From a checkpoint of a small transformer trained on Wikipedia.
Size: MLP 768 SwiGLU, 7.13M parameters.
MLP neurons of a small language model. Each row is named by its layer, matrix (gate and up: input weights) and neuron, and shows model dimensions 32-95. Each number is 128 + 24 x the weight over its row's rms, rounded and kept within 0 to 255. A neuron's up and down rows have the sign that makes its largest values positive.
A block is one neuron, or neurons of one layer that tend to fire together. After each block is what it responds to, as a language model described it from the Wikipedia text at the highest values.

L6.gate15 [130 130 133 106 119 148 103 132  99  97 128 123 126 111 117 120 177 102 126 121  89 138 146 173 136 143 112 126 116 134 106 108 127 118 164 133  71 127 166 138 110 157 105 100 123 133  87 115  62 103 134 130 126 108 102 141  96 113 110 169 155  92 105 106]
L6.up15 [116 106 134 111 110  83 141 129 144 116 134 141 151 170 172 121 155 131 100 131 136 148 103 159  97  87 127 166 118 146 132 132 140 123 109 132 150 115 149 117 161 171 131 152  92 111 121  69 129 144 120 125 130 131 133 143 125 168 137 130 127 136 125 116]
L6.gate108 [118 141  68 105 143 130 122 176 130 127 118  81 163 155 111 101 109 155 158 142 138 133 114 101 134 137  92 129  99 117 112 152 175 103 113 122 135 100 113 118 111  99 122 156 116  92 131 150 138 156 200 141 131 113 121 162 116 132 154 139 131 141 149 154]
L6.up108 [141 141  93 131 116 157 176 141 132  93 120 132 149 119 107 107 157 159 125 134 115  94 119  82 129 145 111 133 113 123 136 126 101 110 132 128 135 116 148 117 139 119 136 146 168 109 129 129 145 141 110 131 106 131 129  65 177 140 135 161 150 126 141 176]
L6.gate161 [115 159  93 129 145 144 123 156 147 156 117 157  89  92 142 166 124 139 166 112 132 143 129 158 141 123 167 122 114 105 130 115 128  90 120 183 134 123 166 143 112 138 102 107 152 101 152 110 105 165 128 143 148 147 121 133 132 146  75 144 149 133 141 146]
L6.up161 [141 113 117 148 102 109 105 157  90 125  99 144 127 122 126 142 135 132 110 147 183 123 128 102 134 125 118 104 136 128 137 154 125 109 158  77 101 129 124 185 131 142  94 112  93 134 122 146  78 141 136 117 113 137 145 114 130 130  82 136  69 130 138 144]
L6.gate180 [160 133 112  95 128 171 136 132 131  85 101 136 125  89 138 169 151 143 134 148 123 126 141 146 131 138 108 145  96 160 167 124 115  83 133 132  91 130 135 134 138 120  82 100 133 131 146 126  83 185  97 146 128 151  90 157  70 168 159 104 122 119 144 127]
L6.up180 [124 105  74 137 185 126 125 135 156 120 135 138 131 114 144 120 151 153  99 133 139 132 130 139 155 131  83  99 138 115 137 116 134 127 129 141 135 171 138 149 117 122 135 109 143 141 151 142 137 119 115 137 103 166 120 125 104 119 151 109 164 158 169 148]
L6.gate387 [104 111 113  98  71 103 107 148 125 109  69 126 130 188 141 131 116 116 139 145  83  89 103 112 120 122 115 127 134 127 109 119 128 104 126 147 115 113 138 152 132 137 116 117 131 109  83  56 142 173 150 108 100 108 125 165 123 131 158 122 165  82  93 122]
L6.up387 [ 70 108 136 132 131 138 130 151 110 118 144  97 133 149 128  83 122 124 112 144  77  91 133 149 121 124 138 160 124 147 111 121 102 108 155 132 110 171 174 148  94 102 139 122 103  90  92  95  92 140 152 149 107 118 146 117 139 111 147  96 144 122 108 180]
L6.gate489 [115 146  94 127 133 172 104  85 146 166 145 122 105 135 141 143 101 128 129 105 101 134 147 112 127 100 139 146  86 115 132 131 107 136 191 103 154 124 108 132 146 110 143  84 188 126 144 137 110 132 155  90  87  96 147 142 147 133 159 150 114 136  84 157]
L6.up489 [130 156 117  89 120 151 197 157 126 170 170 149 160 142 125 108 134 106 180 132 111 102 112 132 137 138 149 127 128 101 137 123 117 126 113 140 113  89 138 166 128 150  96 117 144 160 130 117 144 134 151 128 106 136 100 120 129 146 101 183 106 155  47 137]
L6.gate577 [111 135 121 116 114  89 115 110 126  76 121 172 162 140 127 181 138  77 105 118 141 159 190 119  99 137 135 124 144 163 138 114 139 138 144  96 107 174 105  92 116 129 140 128 126 155 142 122 130  54 126 111 154 102 139 161 155 161  85 109  88 129 130 109]
L6.up577 [153 158 104  88 127 102 104 147 132 126 119 108 166 125 135 111 156  99 138 131 125 144 136  75 126 119 175 156 134 136 153 123  91  82 139  96  72 158 117 123 140 140 135 147  96 117 127 144 151 162 187 125 111 144  62 104 139 112 155 136 135 133 144 104]
L6.gate735 [104 149  87  99 150 176 142 147 133 166 140 154 143 116 127 119 140 135  97 159 136 135 143 141 119 146 176 146 122 131 123 108 123 128 155 115 169 140 116 129 113 119 137 141 122 130 126 116 130 140 127 127 142  80 141 129  85 140 124 146 107 159 156 136]
L6.up735 [ 97 176 137 123 112  96 126  69 111 136 163 103 129 136 105 103 144 126 124 100 171 140 143  99 153 141 146 189 108 134 156 151 138 132 122 107 135 129 111 136  96 107 142 120 135 165 136 131 134 120 118  83 113 123 105 145 113 178 119 146 160 141 107 109]
Commas and closing-quote commas that end a phrase or quoted item mid-sentence, as in "rock", "Night Cover", and "purpose of the software,".

L9.gate25 [134 134 107 130 121 133  92 118 139 133 105 150 131 138 128 126 169 126 121 147  96 112  95 154 129 126  92 158 172 125 143 160 144 180 149 131 139 133 102 119 119  93  77  88 114 125 149 124  91 102 142 114 132 131 141 149 103 155 124 132 147 102 145 155]
L9.up25 [ 95  96 109  83  87 162 159  80 127 135  92  85  83 150  98 130 117 147 142 120 104 143  91 151 113 151  89 171 101 157 120 157 150 114 144  96 166 120 123 128 122  83 138  97 134  96 131  89  93 141 120 195 155 148  90 101 106 153 135 136 142 134 137 102]
Commas inside a sentence, usually after a noun or clause and before and, which, but or including, as in hunting, fishing.

L9.gate35 [109 171 165 110 149 150 163 119 119 147 103 136 139 197 181 151  75 105 177 128 125  91 130 110 171  70 119 104 105 133 124 133 111 148 145 138 173 141 141 145 124 137 150 135 160 172 119 106 138  85  97 103 118  96 128 113 164 149 109 121 125 156 104 127]
L9.up35 [139 130 108 122 140 130 147 161  95 179 152 152  97 137 141 116 135 136 116 106 103 111 145 137 206 110 147 154 125 139  91  94  84 164 124 135 114  87 123 138 125  97 125 112 110 131 138 152 216 124 148 116  97 123 120 148 120 163  99 153 135  85  90 151]
Tokens inside multi-word titles and proper names: songs, films, books, works, often the second word or a suffix, e.g. Mother'-s, Miracle of, Heart Like a.

L9.gate621 [152 149 132 120 106 137 162 149 124 133 138 140 124 103 122 125 140 144 138 177 151 118 144  93 101 123 120 140  81 134  95 136 115 120 137 104 122 131 122 125 168  90 134 163 135 107 138 119  96 128 131 165 139 134 125 105 158 157 133  89  96 152 150 131]
L9.up621 [112 153 184  96  99 103 160 165 122 137 119 105  95 140 165 108 108 145 163 120 127 159 143 118 144  91 130 157 111 124 126 160 185 135 145 135 126 134 127 143 105 127 122 166 132 149 165 109 155 124 110  92  86 141  74 114 136 157 118 115 131 150 130  94]
Final token of a sentence or clause subject right before its verb, mostly pronouns or name endings: He, it, Scarlet-t, Gand-alf, Luns-ford.

L4.gate13 [153 148  81 158 182 140 156 136 142 131 111 124 104 127 135 155 136 111 149  89 137 130 135 155 172 113 148 163 124 149 146  97 108 143  96 139 130 123 122 140 130 152 137 108 138 154 121 160 122 115 150 111 144 152 123 171 145 116 164 138 149 151 156 157]
L4.up13 [154 116 131 154  86 157 134  94  86 138 157 148  74 102  80 133 145 148 142 145 130 154 125  95 131  97 132 113 120 179 147 130 114 145 151 136 160 127  73 122 146 117 145 111 114 122 136 143 141 154 115 157 168 140 115 112 150 113 114  89 119 101  95 108]
L4.gate328 [133 105 105 138 153  97  94  87 145  90 102 109 117 137 133 146 168 105 131 119 114 162 144 160  74 111 129 130 133 136 136 140 119 132 103  95 161 120 108 143 159 149 123  90 121 115  97 151 107 105 113 134 128 129 163  98 160 131 158 137 123 129 136  92]
L4.up328 [131 153 123 142 164 100 157 112 159 180  95  99 117 108 177 133  92  98 157 130 121 122 128 108 141 111 126 102 146 130 100 138 113  93 193 153 147 104 110 164 132 122 123  98  90 108 143 160 129 152 135 156 113 130 170 170 135 120 114 139 113 127 112 142]
L4.gate387 [119 153 115 152 107 149 141 135 108 144 137  96 102  91 125 138 131 125 146 159 171 102  70 145 115 123 105 112 138  82 135 186 130 138 126 138 128 113 140 136 155 112 158 124 125 168 148 139 119 164 135  84  91 165 129 116 149 175  64 148 112 108 125 101]
L4.up387 [122 118 106 145 156 133 101 129 106 105 161  95 143 145 149 135 141 115 160 118 147 137 171 151 128  80 132 157 113 152  97 129 108 111 140 151 188 141 157 136 129 103 116  86 102 129  85 140 115 136 163 112 112 136 118 168 113  99 124 115 123 115 121 122]
L4.gate388 [ 95 161 116 121  93 143 137 105  92 109 177 114  88 110 140 151 143 134 120 174  90 130 128  68 107 131 167 151 148 160 103 141  77 154  94 170 155 124 130 151 133 152 144 118  99 142 166 171 134 175 126 108 132 147  83 190 143 118 118 134 110  92 150 139]
L4.up388 [121 119 155 159 143 119 160 153 111 134 120 161 134 120  93 145 169 104 152 159 138 174 149 142 119 106 144 115 131 169 153 126 135 119 129 116  98 139 115 109 136 112 124 113 111 129 115 120 135 108 115 105 146  77  80 164 136 111 136  85 125 169 110 151]
L4.gate461 [136 135 101 131 155 156 137 108 129 119  85 134 193 108 105 141 180 137 129 188 166 108 158 184 140 130 148  88 159 124 148 134 104  97  95 113 140 131 125 149 158  98 127 128 121 144 120 146 137 119 135 167  81 139 120 125 158 115 124 195 156 118 149 143]
L4.up461 [153 100 133 132 123 140  94 152 158 121 112 155 139 153 183 135 164 111 129 132 148 131 136 144 157 147 116 152 132 154 153 107 133 156  91 123 193 138 171 128  98 120  93 132 102 138  91 134  82 106 141 117 119 138 153 146  87 118 163 100 132 158 129 148]
L4.gate586 [100 149 152 121 125 123 179 159 117 129 120  84 101 116 121 135 192 116 124 122 127 106 117 105 136 161 128 104 104 122  91 126 116  78 148 152 160 131 140 164 173 103 140 113 112 165  91 120 161 158 109 159 123 117 128 122 135  94 133 123 129 123 156 115]
L4.up586 [128 102 141 151 138 167 115 130 125 103  96 125 111  96  96 144  89  96 152 117 129 114  86 131 131  83 149 144 147 116 157 144 143 142 103 145 121 125 111  82 127 154 120 132 117 174 159 136  92 164 127 172 111 128 128 152 112 140 147 165 161 138 117 137]
L4.gate614 [145 120 148  84 154 108  88 112 121 137 132 127 107 131  75 142 131 117 183 132 123 138 143 130 152 148 130 116 143 175 145  91 113 111  95 135 120 153 150 150  96 127 147 141 134 114 138 110 116 138 120  99 113 136 120 147 162 107 148 118 117 169 151  93]
L4.up614 [135  95 158 115 169 174 146 118 145 127 113 129  83 131 143 108 124  92 159 134 111 145 151 153  85 141 153 158 160 168 133 106 102 141 110 103 131 139 130  88 152 106 112 148 143 147 128 133 133 131 100 125 108 132 145 180 117 144 123  97 150 125  80 139]
L4.gate658 [115 124  83 164 179 154 113 205 163 108 124 137 142 101 119 160 167 153 181 111 143 152 164 116 121 156 117 162 109  85 170 154 137 107  98 124 172 113 130 121 155 100 112 110 103 105  92 152 102 111 116 105 145 112 167 133  97 174 133 189 134 123 110 131]
L4.up658 [149 132 135 136 117 116 110  87 148 134 117  99  82 157 109 151 141 144 161 112 135 109 122 114 107 110 157 114 140 115 133 127 125 115 126 160 130  93 129 125 116 127 109 106 134  83 127 174 129 118 151 142 168 119 114 125 118 124  95 151 116 149 135 162]
Apostrophes after a noun or name, mostly possessive ('s in children's, Men's, Bach's) plus contractions (Can't, N'T), sometimes word-ending suffix pieces.

L6.gate8 [137 164 142  91 153 129  99 146 117 114 131 166 130 119  79 138 135 145 162 129  91 128 143  60 141 134 126 133 101 138 132 154 152 136 136 117  99 146  81 145 150 161 155 137 132 132  94 105 132 104 151 124  78 142  72 112 138 137 165 159 117 141 155 135]
L6.up8 [ 99 139 132 163 137  95 144 164 142 110 141 118 121  95 125 124 158  95 176 134 130 137 119 102 157 127 129 151 146 132 113 163 149 111 117 157 110 148 107 142 119 113 114 134 146 136  87 147 154 107 103 118 109 138 123  91 151 157 166  75 186 143 124 140]
L6.gate11 [143 116 108 136 105 133 128 104 105 122 117 162 150 123 146 161 129 124 115 124 169 196 149 107 148 122 131 115 133 108 112 120 133 128 167 119  85 158 174 124 149 110 153 122 130 131 144 162 154 120 130 139  90 143 129 128 105 154 110  86 177 131 118 110]
L6.up11 [ 96 144 133 136 129 111 132 153 168 117 149 126 167  99 123  97 132 154 124 171 166 136 110 103 112 126 150 143 137  91 127 142 146 143 121 161 128 116 125 109 185 152 125  94 117 116 109 175 145 134  93 168  98 116 185 135 171 104 170 111 134 115 119 176]
L6.gate20 [104 147 143 105 124 125 172 125 162  92 123 139  62 112 124  91 130 114 126 157 111 124  98 141  86 141  88 141 144 121 117 102 183 133 150 145 126 179 106 145 123 131 163 108 168 132 137 106 154  92  67 160 146 178 150 114 128 164 112 110 116 123 103 151]
L6.up20 [107 131  88 123 124 115 144 140 184 103 137 113 110 142 119 119 134 145 100 131 117 155 131  84 118 139 148 111 117 108 120 105 122 154  94 123 150  85 156 166 165  95 141  94 172 140  97  95 120  79 134 104 157 138 135 130 125 107 154 141 217 122 173 120]
L6.gate112 [106  87 115 169 130 132 142 153 144 143 141 150 133  74 125 114 128 135 160 122 144 124 152 124 135 154  88 161  95 139 115 152 175 118  91 110 110  98 144 137 175 115 158 108 154 118 131 103 101 109 110  77 108 161 105  89 174 142 137 145 114 122 192 124]
L6.up112 [119 108 160 166  92 154 113 117 155 168 120 132 135  89 137 103 106 156 105 124 147 130 124 126 145 135  93 166 100 118 106 145 160 140 150 139 111 156 145 137 138  96 104 132 167 109 106 110 151 102 141  99 118 177 106  99 157 161 136 117 185 112 165 178]
L6.gate197 [ 74 159  99 148 197 113 146 145 126  97 131 130 128 140 136 100 121 130 136 141  92 195 125 144 120  91 134 132 135  92 120 145 139 102  98 108 113 185 140 105 134 121 135 114 136 185 142  98 118 162 156 121  93 152 116 111 146  89 137 109 149 153 146 158]
L6.up197 [175  75 103 100 148 153 133 117 145 159 132 130 122 134  97 106 177 150 126 173 116 144 125  98 133 176 164  92 107 120 137 113 100 145 137 152  98 128 129 111 110 140 116  87 146 124 134 127 117 105 167 140  66 137 116 106 113 140 165 154 156 123 185 131]
L6.gate205 [ 77 146 139 133 132 135 149 131 111 138 111 153 114 104 129  96 115 171 141  84 133 146 101  97 108 117 101 135 137 153 129 132 182 106 114 141  92  89 123 167 160 137 117  85 143 130 143  95 143 105 128 116 102 131  93 126 158 148 130 118 128 158 146 119]
L6.up205 [119 152 110 123 132 125 143 146 159 169 151 136 130  80 156  95 149 118 157  93 116 167 150 156 156 127 116 173 104 114 116 152 137 119 147  93  89 129 121 167 125 107 162 146 156 129 115 121 144 156 162 117 129 142 106 119 126 174 137 145 104  92 116 146]
L6.gate322 [120 142 154 143 162 147 154 145 160  88 126 124 127 140 123 103 160  95 119 143 111 139  87 132 105 114 168 159 126 150 154 129 159 167 141 145  99 107 163 164 128  94 197 124 178  95 164 143 134 167 131 113 110 126  88  98 128  80 121 134 119 140 149 175]
L6.up322 [153 147 110 148  74  98 140 120 118 118 149 107 110 144 153 158 118 134 118 142 143 156 119  78 125 146  92 127 145  74 135 116 134 138 107 143 140 104  99 109 144 130 106 136 124 157 117  75 180  88 101  69  97 128 117  67 134 184 134  97 175  85 117 112]
L6.gate443 [127 135 140 132 108 129 132 162 107 140  96 111 127 115 146 124 140 148 112 134 168  95 139 116 110 127 156 124 153 154 109 127 149  62  98 151 187 174 124 134 126 156 120 137  97 115 153 117 111 102 155 138 116 131 147  77 132 146 114 115 107 112 137 152]
L6.up443 [145 176 133 119  95 164 122 138 130 172  99 169 148 126 132 104 119  92 129 161 116 129 126 157 127 134 173 169 131 122 159 113 140 141 135 157 138 124  83 174 141 120 167 167 110 112 126  98 104  89 107 110 115 151 130  89  92 149 109  98 143 125 108 120]
Final word-piece of a person's surname or proper name, often starting a sentence as subject, like Mo-han, Daw-son, Luns-ford, Tolki-en.

L4.gate96 [132 164 154 129 186 103 104 119 144 139 139 167 160 126 116 150 148 175 123  95 101 154 138 179 119 124 128 124 108 137 128 158  84  98 156 124 146 134 121 113 130 139 164 153 112 126  90 124  94 107 124 124 106 144 151 104 124 151 141 175 154 116 159 123]
L4.up96 [108  99 110 123 114  97 120 117 154 132 145 142 111 141 117 118 136  96 159 142 111 125 137 117 146 150 154 146 132 131 120 153 114 119  75 162 151 121  89 147 111 115  86 120 158 128 103 137 105 167 130  94 115 189 121 114 127 110 145  82  95 134 159 124]
L4.gate113 [128  89 125 144 135 111  93 112 135  98  97 137 123 133  72 155  87 155 110 160  96 152 135  93  96 122 112 138 158 127 126  95  94 104 140 124 105 116 120 130 146 160 119 107 148 120 126 158 115 142 131 108 145  83 135 134 112 151 169 174 134 101  61 135]
L4.up113 [135 116  94 105 134 158 114  80 184 135 133 109 107  95 132 166  86 119 109 152 130 115 124 108 183 143 124 152 145 120 155 143  89 132 140 144  71 140 198 111 168  78  55 128 115 150 148 163 136 156 116 140 151 126 107  74  99 123 147 141  84 120 109 104]
L4.gate146 [ 60 152 111 122 129 110 116 132 119 152 116  85 154 163 154 152 127 120 159 108 132 149 118 132 160 105 166 137 113 123 134 127 115 106  98 148  94  83 172 192  94 111 130 164 137 105 165  90 121 116 147 147 124 101 101 163 150 110  94 118 103 156 119 161]
L4.up146 [144  98 133 129  67 115 143 153 161 110 128 176 130 153 183 119 128 100 123 136 154 146 132 138 166 151  86 140 132 124 146 102 129 129  99 132  95 117 167 125 154 115 123  93 116 126 116 174 148 140 139 143 138 108  71 160 157 149  96  94 120 153 141 182]
L4.gate326 [157  92  76 104 133 127  89 163  93 140 135 139 123 115 157  99 140 132 129 164 133 122 132 115  70 183 151 120 122  87 142 121 129  91 148 139 129 134 112 121 163 142 135 117 130 140 141 114 121 127 113 136 125  96 174 108 160 116 119 113 131 145 184 105]
L4.up326 [195 120 126 141 139  98 156  93 149 109 128 125 103 117 129 154 109 141 141 109 106 138 103 163 145 154 104 127 142 187 110 123 116 113 159 126 111 100 143 140 143 137 137 155 141 130 161 135 128  55 150 123  97 117 140 152 141 101 122 144 141 118  95 105]
L4.gate424 [116 122 113 140 109 159 148 103 113 147  92 162 112 140 143 127 157  78 125 120 129 130 125 162 126 137 184 109 103 134 156  86  89 136 143 142 145 104 170 168 136 102 125 113  89 112 109 102 123 104 125 169 129 131  90 113 121 104  94 109 127 115 128 102]
L4.up424 [134 136 106 123 124 145 156 146 116 159 104 132 150 130 135 139  96 128 123 132 149 134 118 116 149 114 133  77 125 147 116 118 140  97 131 155 122 136 158 135 155 103 110 114 129 140 173 131 139 102  96 107  94 131 108 103 110  82 116  83 146 133 119 183]
L4.gate507 [133 134  96 106 134 138  94 158 173  99 112 132  96 141 123 161 109 136 132 145 101 129 114 154 135 141 124 101 126 165 118 149  86 118 156 165  77 177 144 139 154 140 106  92 168 128 142 110 157  97 109 127 128 152 140 120 102 107 162 117 168 124 136  95]
L4.up507 [121 123 176  83 119 144 149  98 170 152 102 114 107  99 130 156 117 108 117 148 169 145 173 174 149 148 113 123  94 120 146 116  99 131  90 102 182 111 135 124 114 107 122 177 108 134 139 126 165 141  99 173 126 156 151  99 105 102 133 136 146 138  91 125]
L4.gate588 [109 127 154 113 140  88 100 162 106 103 101 115 174 112 111 121 138 113 114 131 162 126 123 134 151 112  92 161 105 124 111 108 107 137 106 145 107 138 149 148 140  96 116 132  87  99 138 122 123 115 164 170 123 110  98 126 138 130 117 140 167 123 155  69]
L4.up588 [138 157 112 143 115 127 142 134 148 116 172 140 105 103 161 144 138 119 136 115 138 124 172 129 157 110 139 117 121 108 124 115 121 113 126 101 133 124 171 126 132 179 113 142 101  76 144 105 159 133 124 142  82 150 148  90 158 125 114 146 147 119 124  73]
L4.gate738 [122 116 125 138 139 121 142 120 115 134  96 139 134 137 127 150 140 152 159 136 119 124 131  90  97 145 167 126 154 151 151 131 149 147 144 174 119 119  96 124  99 146 140 123 125 173 104 157 120 122 109 177 143 146 115 124 135 107 116 160 129 159 111 115]
L4.up738 [175 151 128 135 148 124 114 122 160 142 120 150  86 107 112 137 172  88 129 136 152 144 149 115  89 109 171 142 147 119 158  85  99 136 169  88 147 143 121 162 145 155 102 129 120 149 116  84 113 124  94 156  88 148 149 100 123 115 137 126 108 141 129 109]
Commas right after a proper noun, mostly a town before its state or country (Bloomington, Indiana), plus fragments like Ju-an, wh-ite, Th-ough.

L4.gate209 [103 144 109 145 154 117 113 133  99 167 145 115 146 123  99 110 178 108 129  92 108 139 151 143 112 117 128 112 116 143 102 105 127  94 190 123 126 136 109 133 124 120 150 119 136 153  81 105 131  85 119 126 131 155 105  92 113 146 113 153 161 137 128  96]
L4.up209 [123 111 143 120 163 121 125 126  68 100 115 127 112 107 101 167 106 153  82 150 146 143 145 141 151 108 155 112 132 140 165  66  83 132 133 127 126 122 142 107 165 115 128 110 146 161 158 108 132 122  83 146 129 142 136 112 147 147  91 113 125 163 122 124]
L4.gate223 [136 142 129 167 164 132 167 120 142 147 118 158 117 139 106 110 149 125 113 125 107 134 167  93  77 144 130 108 113 155 134 122 114 105 134 138 125 106 133 142 108 112 143 120 148 149  92 141 145 147 143 113 172 114  66 159 116 166 122 149 129 103 145 153]
L4.up223 [140 166 126  83 127 142 147 139 116 140 106 141 127 148 111 136 117 113 139 153 113 109 138 134 155 134 148 129 114  68 121 160 160 137 102 126 159 124 137 115 122  90 155 146 110 135 172 101  96 104 113 164 107 116 118  99 105 124 132 141 128 199 122 152]
L4.gate259 [198 147 138 116 111 131 136 181 104 143 100 124 157 142 132 117 130 126 107 156  89  98 122 131 108 100 172 116 125 139 193 125 122 120 140  87 130 168 140 135 148  96 147 150 121 153 106 149 141 185 150 124 159 157 103 128  95 135 157 114 116 151 134 117]
L4.up259 [137 108 117 122 126 132 123 130  51 133 146 111 155  83 121 192 123 131  85 121 120 107 137 110  80 127 165 125  76 107 143 157 146 155 142 147 142 154  92 116 151 148 158 123  78 154 104 154 165 128 119 104  95 123 101 141 153 164 175 112 115 158 124 103]
L4.gate331 [ 87  78 126 125 128 160 127 143 149 143 148 127 136 136 169 148 109 117 125 115 115 142 132 181 161 108 151 125 124 105 153 105 127 114 183 109 135 164 128 119 128 105 108 142 144 106 136  91 139  95 100 139  86  98 110 115 140 121 132 126 139 105 133 151]
L4.up331 [119 109 134 139 140 114 140 137 114 103 128 109 125 111 153 125 171 145 108 104 128 168 141 149 122 160 160 169 107 134 151 132 118 174 146 154 142 112 138  86 105 142 147 131 106 162 174 112 105 136 145 139 140 100  99  85 104 122 152 105 124  90 145  99]
L4.gate423 [ 90 101 130 137 176 155 123 158 135 148 114 172 116 113 172 148 145 127 130 143 146 147 120 117  95 156 114 148 133 145 131  83 153 153 118 133 152 115  92 119  85  79 104 111 181 111 152 101 115 117  87 165 112 115  87 100 114 136 122 108  76 124  96 164]
L4.up423 [113 118 121 113 113 190 152 168 148 138 135  83 107  91 102  97 180 143 148 122 108 103 115 123 146 156 151 142 120  93 135 146 172 139 113 101 145 166  91 112 130 130 147 142 161 111 150 138 118  93 102 175 137 123  91  61 125 134 131 131  98 142  93 129]
L4.gate465 [149  94 119 144 145 146 131 152 101 135 105 124 151 128 128 123 139  94  99 111 116 100 122 154 112 163 138 152 127 124 116 110 174 118 150 120  86 127 130 117  94 137 150  93 130 152 159 147 133 158 152 142 132 151 134 129 130 105 136 120 120 142 162 153]
L4.up465 [133  93 110 154  94 149 143 105 130 118 143 105 143  99 131 123 100 102 132 109 167 158 146 107 117 111 176 133 146 145 134 127 131 113 144 107 130  97 131  91 161  85 141  97 128  86 135 108 115  83 131 145 125 139 153 121 143 149 113 128 105 122 180 164]
L4.gate580 [ 97 149  95 119  97 142 131  87 102 110 100 137 125  91 142 129  98 117 111 148 147 151 148 122 155 129  92 124  99 148 141 126  73  65 182  87 185 109 161 146 101 173 134  34 138 130 151 178 101  98 118  88 113 115 108 113  99  99 122 157 134 131 130 118]
L4.up580 [113 129  82 127 158 150 160 127  96  85 167 109  89 115 106 120  94  77 157 146 125 158 145 134 148 159 121 118 144 144 146 114 124 148 146  99 156 128 123 139 120 146  82  97 179 173 135 134 144  91 112 110 157 142 169  95 122 107 115 168 158 132 133  97]
L4.gate644 [129 118 112 130 164 127 173 155 149 121 119 141 142 116 137 136 139 110 155 113 111 123 157 150 122 116 137 155 189 120 170 122  82  97 148 100 162 122 121 125 146 119 136 130 140 172 185 104  99 128  90 125 135 147 102 111  89 153 148 136 124 111 151  96]
L4.up644 [148 159 111 141 115 150 163 156 131 143 138 124 120 165 128 159 123 116 156 145 130 179 158 123 141 156 120 156 136 107 141 164 159 112 121 174 140  96 120 133 173 102 115 156 156 157 142  80 111 177  94 152  78 166 130 131 127 140 166 144 186 175 123 138]
Last word-piece that completes a split proper name, mostly US states, places and surnames, e.g. Connectic-ut, Iow-a, Wiscons-in, Bianch-i.

L6.gate63 [150 135 141 136 109  77 147  97 145 171 136 128 130 148 137 154 148 112 133 117 110 103 147 119 165 118 145 136 123  99 125  99 132 156 122 135 132 144 125 118 133 167 119 122 130 132 176  83 160 132 162 110 124 132  90 166 140 121 154  95 133 118 117 145]
L6.up63 [114 163 149 128 144 106 130 136  96 115 181 139 111 123 113 132 127 124 110 174 146 136 131 112 170  77 125 142 137 130  90 112 138 137 141 153  99 142 167 120 132 151 187 132 141 130 164 106 165 122 113 129  96 122 131 146 119 149 140  97 142 157  90 189]
L6.gate89 [127 163 136 128 120 138 155 107 106 123 138 147  98 143 132 189 144  79 176 167 146 156  75 151  85 112 119 129 155 109 102  92 147  77 155 126 132 133 166 114 130 154 117 133 167  93 184 113 143 142 166 108 151 161 176 141 127 127  97 114 150 173 112 163]
L6.up89 [169 147 122  84 138 161 164 135 168 128 112 122  97 125 117 133 150 107 168 113 104 104 141 137 143 124 140 106 125  95 134 111  78  90 121 129 166 119 139 114 117 127  90 123 125 122 130 129 101 138 174 132 101 106 145  89 161 104 110  85 141 133 118 152]
L6.gate336 [119 137 165 107 121 163 142 138 114 180 114 144  87 133 112 126 139 118 165 108 112  83 155 134  75  97 171 109 142 141 103 122 136  98 115 143 154 113 166 106 138 127 109  94 118 105 166 121 143 145 140 143 136  97 151 124 136 139  91 160 101 110 107 143]
L6.up336 [146  98 138 103 102 150 149 186  83 142 156 156 109 136 120 104  97 109  95 122 159  82 145 138 150 105  97 159  94  99 125 133 113 101 112 114 154 113 116 115 119 141 133 147 135 109 153 176 147 136 139 146 122 150 158 123 103 129 121 120 136 125 121 152]
L6.gate401 [117 171 110  76 120 116 153 120 110 157 118 139  99 125 147 157 134  99 163 130 128 109 117 138 127  85 135 153 151 117  89 102  70  70 120 105 141 119 161 116  68 122 121 121 110 124 124 159 133 135  87 118 118 131 143  85 118 163  98 142 144 172 106 133]
L6.up401 [159 149 104 126 149 118 155 166 148 155 106 127 124 134  72 110 135 142 146 138 146 145  69 136 171 129 157 131 148 159 111 148 135  71 119 139 133 123 134  92 143 124 124 106 111 155 152 124 135 133 110 122  93 143 102 132 118 133 157 132 154 135 127 134]
L6.gate481 [149 126 111 104 175 149 145 121  73 175 141 152 122 120  90 126 110 122 139 140 118  90 107 138 137 113 132 147 144 148 142 113 138 151  99 119 189 137 150 121 111 103 124 199 125 119 190 125 121 107 139 118 132 133  93 133 145 118  94  62 126 123  99 152]
L6.up481 [132 151 124 106 152 118 101  91 177 170 153 132 112 151 152 118 174 143 157 155 161 131 133 121 126 175 191 114 150 146  81 121 133 128  98 124 149 141 145 124 151 125 100 144 144 110 172 157 112 163 130 127 162  99 155 154 193 107  92  82 115 191 138 123]
L6.gate545 [118 118 113 105 137 106 123 119  77 113 132 128 125 122 113 122  83 106 159 204 143 127 158 123 119 135  86 151 106 116  99 122 106  97 136 153 109 158 193 143 137 126 147 135 115 144 123  93 153 172 138 135  97 167 124 113 129  78 117  98 130  98 171 154]
L6.up545 [130 127 122 115 120 180 134 136 138 141 123 125 126 108 151 115 142 126 150 120 181 150 155 150 119  97 145 160 127 124 148 104 172  99 116 129 180 181 133 150 127 108  81 112 141  89 159 124 121 133 135  85 181 129 168  98 125 117 125 132 146 159 144 102]
L6.gate612 [140 142 134 149 172 117 156 120 121 137 136 172 130 145 158 174 105 108 126 141 123 137  99 132 155 125 146 107  90 109  72 110 107 114  96  90 140 144 166 153 143 116 166 158 157 150 128 114 118  91 165 101 110 127 143 121 114 126  91 122 127 130 140 161]
L6.up612 [136 161 126 168 114  71 140  98 108 189 136 111 150 160 105 177 103 137 117 113  87 121 129 102 151 114 127 146 112 139 133  98 178 153 119 161 149 137 126 115 118 112 119  88 157 124 156 138 137  76 165 104 101 119 126 162 122 106  96 136 138 134 134 134]
L6.gate671 [165 112 120 156 156  87 131  89 150 120 115 144 153  91 121 183 139  90 161 141 133 152 142 156 110 119 105 118 153 117 104 108 129 150 134 112 118 153 133  88 138 153  86  99  99 135 147 172 138 130 152 108 120 109 128 144 122 110 114 124 163 100 126 142]
L6.up671 [ 96 176 115  90 132 112 169 133 102 156  87 163 125 109 124 137 164 105 134 145 124 124 105 135 136 121 110 114 144 120 155 165 138 152 134  97 124 121 113  84 122 129 131 120 121 140 138 110 168 156 131 123 110 122 142 103  95 176 134 120 108 123  82 138]
Mostly the -ing of "something", plus other mid-word pieces (h-op-e, B-ut, w-est), apostrophes before s, and title-initial A.